config.yaml
n_layer: 10
d_model: 768
head_dim: 32
norm: "layernorm"
positions: "learned"
qk_norm: false
init_std_down: 0.0
lr: 0.00874
lr_mult_down: 1.5
schedule: "wsd"
decay_fraction: 0.878
seq_len: 512
MLP neurons of a small language model. Each row is named by its layer, matrix (up: input weights) and neuron, and shows model dimensions 528-655. Each number is 500 + 40 x the weight over its row's rms, rounded and kept within 0 to 999. Numbers have three digits each.
After each neuron's rows, "fires after" lists the tokens most often just before its 100 highest values on Wikipedia text that the model never trained on.

L4.up1363:476480511571489531530529519434499488508539433494521578532476497548555485586514460540463598450452529520504481511570526504498508421463501585468491497518464547478490511491439512546493505434472563576467482532462492544477476504470484573439529431532503456555497475568519531459464655506544484492491478457506512530504489492451466529471441533472551491505439494535515492438476484558446462462509
fires after: "\n", " |", "5", "1", ":", "8"

L4.up2943:479500518586496452551472562571487528525480487442468529513431515514509432536513556476506503486504523538480531428518513518447482497484502521517425467514489446576554543519478510531433540522485539431497514510473492471470533522449506468468497543480447491558468516505499496574462441438507486445551491475489407484455481478548534453526463436553425539484493479513506557536518509459491519484497
fires after: "\n", "Species", " |", ":"

L4.up1200:489481503463501499487498525499507552509451477523462485491471546560548557519595517472479562488471553480476485543550584515494493502469506466475462483517525454396449442505512490499490554530527554481553512523518535541471547425468503514524461479535490532522561526481545498457496496526492552500512463486505515536505417564420536433459499530468478505478486544522493509423495549405562443472494
fires after: "\n", " ", " =", "1", "==", "==="

L4.up2751:539548523485500539489450519490540562497528503462460571483474546546487554459532526516490475420544524531532485559500487603445522474454439534521497476550489484454489445457474494502477458508527561497419574490429443453441426467552517438497519478464490503518486533560476448564493524607521427530542521433424557434515471540529420504586531574569437513436483494504521482509563490535438505457461
fires after: "0", " United", "S", ".", "|", " |"

L4.up3525:482558500501460482515480494566521515522489479438526559461451404520528520493509477509508453551582408542470505529466522478505498450481539547536440458539507530438514525491520491493524529489524496490484521501467532445510506479500474494494459505511455550514510546529550577503521484420548526498485500470457453581453486539514504511512435538570457548530563512580435511428540511457562490462458
fires after: " (", "'", ",", "-", ":", "1"

L4.up2315:496464516572472484486477436421522491473447478594560523488571550470551455562493522539504561450481471449491542557475509517525548577551538498495473568501386440560565516476500506528553547627529511489477499435475391455520530457528510533446542540558483526430492529516484491548511563475473493512572495512505534462530568538529466479521477525458524501508463466529510500486527518494412532451459
fires after: "–", "-", "'", "1", ".", "/"

L4.up402:441500502509526407518500516472451518431614566470477510434504456529518472475537563522496559543521413503535587483486461555541530526519418499518437500500464479457487530458478448517510528505483544456517469525484488480508445555506421470531522487554451474473418503478563525459544476563443448536493475546487474480465488502517549456483497459558478538542570532565528507419539451404437451492463
fires after: "\n", "'", "s", "|", " ("

L4.up4541:510507554485525550434571423548494531547539480516558479442541461559522493511524398489425486551508495487567531529504562522460593497443503526515506480555494494505458503484517498557443522505529493456548545471510492472489455486462489485455514488514489451485526585485524500509563506517449444470491487573474475474559499495521511513494518473474507525507453471570515506510496492540478496462477
fires after: " the", " The", "The"

L4.up2482:531518476539511531444516514575455488498520434434479560515540493506510546532565471522527485491497507476520537506442540477495507517537439590538545482511466434498535526465474421484490479480462519562541493495541444526518453478516485617434522449565491505587540477555415495558503481553485508474513580555501471454459458523502469480584487480510474582443511513488541599468482474549506466466417
fires after: " a", " the", " The", ".", "-", "|"

L4.up3611:625475536476444537458505500554555469528511546468501512564491451508554484509510424510438434537503486519488442518486462537483516494544508474469458558560478530448486447453453516525517566471545576568413451482471449533510457426456483534508544462489436451509499436526454465512521537420447522516503491474512522529551540501458552493507483542472560526431560542549502530562524500574521464524505
fires after: ".", " Episode"

L4.up3955:466568520508467470509478497571507478490508556481469545460593488514475533495571516520523540506561519595503457526527465412442493482464503465465452518482545449517483528512549412472484473524523467506512497492473574499572539425534439464566504509547498487514520494504474468466498476432512423523470525547464503439507493499477488459505468496538490482470535540509520499484431566500446478529531
fires after: ".", "8", "7", "2", "9", "4"

L4.up1974:485478445516487487495536543540462495457531500568555529522564519528572447465491571561501520464494414448460510548508461542438447469462524528483459540476409550490531509425473542537504528485534509527585577574422483498501532553483467458446524458566551495566483504558539439496502500520529503503496584484521504485428519538515546523468469513505503522477525436472482474474501507476448504529513
fires after: "\n", "%", "|", " |", " ", " Total"

L4.up2389:591555414510532535427546539496465519472460462605476490468503439525456503426542464504520451486479502503424612497503527473550526509421483517492455554592555506477523509536482529531512568501458455497394510541531449506461478533420450458441498523446524496471459442529449488454472523481499491486482501518473543528525453490477416492488485485483487524479492480494481516480540537538462577536507
fires after: " ", "0", "s", " Bronx"

L4.up3932:483530473494507482547442460479480476518486518500485450474519521505493430506472548535471509538430487503450419423470520560486456463550483453499498499434508522559512450559514469556494449545495504565507499482416452498512478499563535483485454569565468555496501487469508493579564445491531469527548546533478512492485471476459455455484568538490483447460514508532507492470512491466485470534465
fires after: "0", "2", "8", "1", "6", "5"

L4.up3997:516470474506505464515504419484509512500499539452522530517463560466492486478518513557445507484441516457514455499524482538507471472545451477518551555414490494469467478498454529501459405530481591553465524519498509513491477499529559546444505437542562505467505524475500502477493484501433418475585513519507532485475483410434500415514498455508456411445515500420493452494519476471495477465531
fires after: "0"

L4.up1756:528445511546559521549535457522474472601476454548452511574483510528535456561504400555483503510483484544528544463510518427606535489511505540565513482448473477525540499542470516541476516487537472446475487500416472494634532523503468463443456510480518465507524494491492455544594422527392534553515584420405444527511486441501543567505465512475558521454595557491466437469566502475507519489485
fires after: " the", " The", " |", "-"

L4.up4155:530460420453477504573456498450548543462492465490465433521521587456482474528508499427424506479429490481514479502538570444502562458467528525535434571551515501500516524511472430501570492552466547470478490493449436505518480573526443507463490467458443513552567592547534553514555453538463441479578459545515491481476493464419525431492475479551522453527462526464501496463580518492496503483505
fires after: "0", "."

L4.up2702:467615524461524499428487514468536453480521423500517582522505531525522497477507509480548479489542473471440556558498484434448535550512419492503505535569470553491542465504493496489423526520546540526505443512484466558590525511542461525505597523442452495457449524462489515557536457492497485569490523486464380467514468487584550496549431530578501521526544523544580464502546581490470533479484
fires after: " |", " the", " ", " code", "\n"

L4.up1817:484515553568535454469490499529497440438469518468526540520537499466521551494486523400447421493455495512548460569634399544549467466479504517485494525514526529499506446432486493540494556523525534475584507495510593474549444488629517468511597556462509415487404486497516495442492515458492471517500463380433506449452503463559466501459534568498490504484431498477513539474456453532516476477455
fires after: " ", "|", " |", "\n"

L4.up2570:481407500502521540493514467528462542466580451550516495497530533494494468475496485489437528468445471557448451470496517435523446484547516500489440498555495462462508489481516572527485487532469465487526496493454531479452534462489563492552568471490549529509449469538485521464510541501513575477431508497525560537493455466512522500454504509452542537468425483447466565412437477518493512522510
fires after: ".", "\n", " |"

L4.up1493:439534424522434486535438456524492508458472447496477543488566517541477516564424522461501501494526485487563517509512479495516499480522482473502519535584521530478546454511463567516407485525473552489542485563479505472515497545538537525512475528457536455473428491521480546389514473520506518559456489489556441531534551488515458509486471503456518489553405521582470532419549468509408581421513
fires after: "\n", " |", "T", "==="

L4.up2180:476503515503546447444531509512458480499543517528386511482493474534550540442499491584482513525543462564531503491542517534511455491534397534550548527551532509461472459506501511486412465538477473487506487561582506454519487573573513507462603521552550524483531517537495498486465513527495455515570554454508458448483505426547555508479531584522482516465448514447436600497501521487466519422506
fires after: "-", "==", "\n", " ", "|", "In"

L4.up1084:563488458446445488493445532527535484481420505527545487484493501509472477520497451543530509520488529512460477490494469497478543613403524531512505535527454507478487455520485466481539444489503513410477483421513480472460556437516518446494481511461467538502502527550516466480534495497517441564500397499488522497534498508451467423443519517529453539500503486525359506534545458536432564436430
fires after: "1", " ", "0", "2", "."

L4.up952:441468495490568538552571454513444458596523528456521506503495514495543461568550523523436522478539532566532530508496524445420577524434512565468537438526491520548495431492545577523478510426584550493494450480520450447499500469484482539457503428534509450546491515496474506590522499505443468518473466431545508453495474525497605560550480493496492514467547473541508542508517565506492564461478
fires after: " the", " The", "The", "|", "."

L4.up1328:499526469443425444495474512463469516494555478496511510495491535481456513517485533513530544451428532516440580569514531442497513490496436538455496555531451497456541473493460524461506487519456506408418431529515491538510518445509461456523459493513524425476521533436478458466430522518520448572532552431522489454490481467467532441465527541495432465483507494441538540465524501483559525406522
fires after: " ", "0", "."

L4.up81:429486477460462423514532479464492439496537513514470513457554539453537465519460527474535453479553525522499507535510547492513472437487433576529490510479541517475462506520511583535523481500447501475526514475507489462517447582496522451587488448480468508479501561473546472459556524490554478452542505537463469477502508425499579469447496436514473597551498519553501514467528528485587505510479
fires after: "\n", " |", "-", " Ministry", "|", ":"

L4.up1505:519478432430405448514484477537566496552476587491535521523444484453534479535497593541489492479465517484515524471436421469545502540525466494475481543522539493468540496462554498428527500548398556452511505590440507539556498487489543501517501509504485540429562477549495523451490467516516520516522504484466541473445474443477428550553467517534495528538443518499492578485486542505475591536475
fires after: " |", " ", "2", "6"

L4.up1467:505492395486514467508497577446455475521489478509499487566467486461492543448536486456468498533534542494440564518465557520541493560493504497482405539569438505518497513534487484541571512481464471511454472438462521489492548554469530566472497478504442498499487496504558522510478502493500480507503450525475578527514444487501481507440455445541565433570505443545499435548570533459509519438522
fires after: " |", "0"

L4.up382:551397529533503477458534451454502495488505579490532460458488505532457567468539498566554579561434484484464474451509548418344584441504566549507473542440550532494503483537534499492535450475526438546424527446542537568559540509518443508521495493565468482508536496541460505485538500522499489421487526424525519501564441494435514531526519420471532502497404524462459475489439480453453464507477
fires after: ".", ")", "8", "'", "3"

L4.up2448:494485512551472459534453445537527457477400508488472445519515492539517426539387498532525465516498498487477477543526453482516515491497485509510477507551420478485514517486504485428524562524461532526517522405528400506522518522488517508534476538452527442490506474522567494459504536451521482547489521455439461451526486564532507428520536485460465505465495513503437443472504495454478544499511
fires after: " T", "2", "0", " Y", " S"

L4.up1456:467459477409490485444540510563523501463515422492397560479417484473502466496451528495513461522499495517468434418487561451477493549513466528471408564545559530490498476459469516418446499532460492448572537524463555458451490555427495491506429578521445490560544538528499497426498517444508478474519502453490491534479469546465463519506546549528492469506496484563480569489501531505511423449559
fires after: " ", " |", "|", "\n", " of"

L4.up1107:487533566498506454512474487462506497509560520479591497568464540585469524517528484502565497506518511487514485531460539474515484499512513540455561452519530452465511500505481538567455517476509489551577489563542524460584418487491465497519513537475482424542489560408452492484449475473498468547548550461513488450509489452541562455465479545522563462489482488513499467541567507466520528455509
fires after: "\n", " |", ")", "})", "D"

L4.up478:541517446540443467478592562483562467483523442554527458520540484536530460459552425480486463452439532513501471478509455548515468590398457586505443549523574463451470477510487546484508494550464550487484491494508543456529469514540552517584480426552484542464517496437470511576551520441500470479561443555483455523543517478552569504485502526537516446514498483540426507542483492531505520490472
fires after: "1", ".", " Ab", " Ne"

L4.up656:539425469549549545456487606481499539471507512527502470477483492440518496461594524533486553479558471492535536460434549541564528509560482572464485470493479494567496509484472550531502483514474459502519493521497489469503455497455498483488554472487440448532529546520543576497513512533425489517526568574431547518501449493512519557597536441477529499428505493511465554488492485499526555471493
fires after: " the", "The", " The"

L4.up1606:494495436466451568462476502500554517473469483479526541481522525437545537562500460497519496465512491523465493568471533462472499566399517494450463495499572529537474542500530547472534462528478496514498506505497495514487493544491532532482464468503489481500504515519421509535553479481516451460502431565594486525477542556469487507424511569565500528468459514521512530511503577496494521470494
fires after: " in", " the", " of", " |", " and", " University"

L4.up4272:494453624513517475452494540488480478570471484591457541535538582421516491515506515583512564471529625455425495587495467565486509504473507537458511562462511472491492487511515453431500553522472469459462450482462454557487526455481504422471510479502546432498558544497505491552470553530512457574561485483528479514442465524430522427457508525445417486438542466479448517420498560550492565526495
fires after: " ", " |", "2", " made", "0"

L4.up3053:508494570564517494447469511467477506531431448544565500494517511473460447513486470479466452483503492481479516521446489586472506495515467487458482526585477528502414481539551478505490448472536461448506519518472452517478497514506523514564473397530542504513503449555501460526466494465497437514513497461503434481469519561455476519477514537485535472486482432504360517501480474489453468517533
fires after: " ", "0", " |", "1"

L4.up3971:568487482486498491510553470509505481495533469510553514541515467531462439414507474535430478529463444476486474488477520476487443550488473465433461509476547519541517494494509511537426544572521495475462573490530488489485552442472580466497503462501455431506537542479492527512553515484540530445511480497480502457508536497500564430490524435504516515437511514544556536526502543568491506488431
fires after: "\n", ".", "-", ","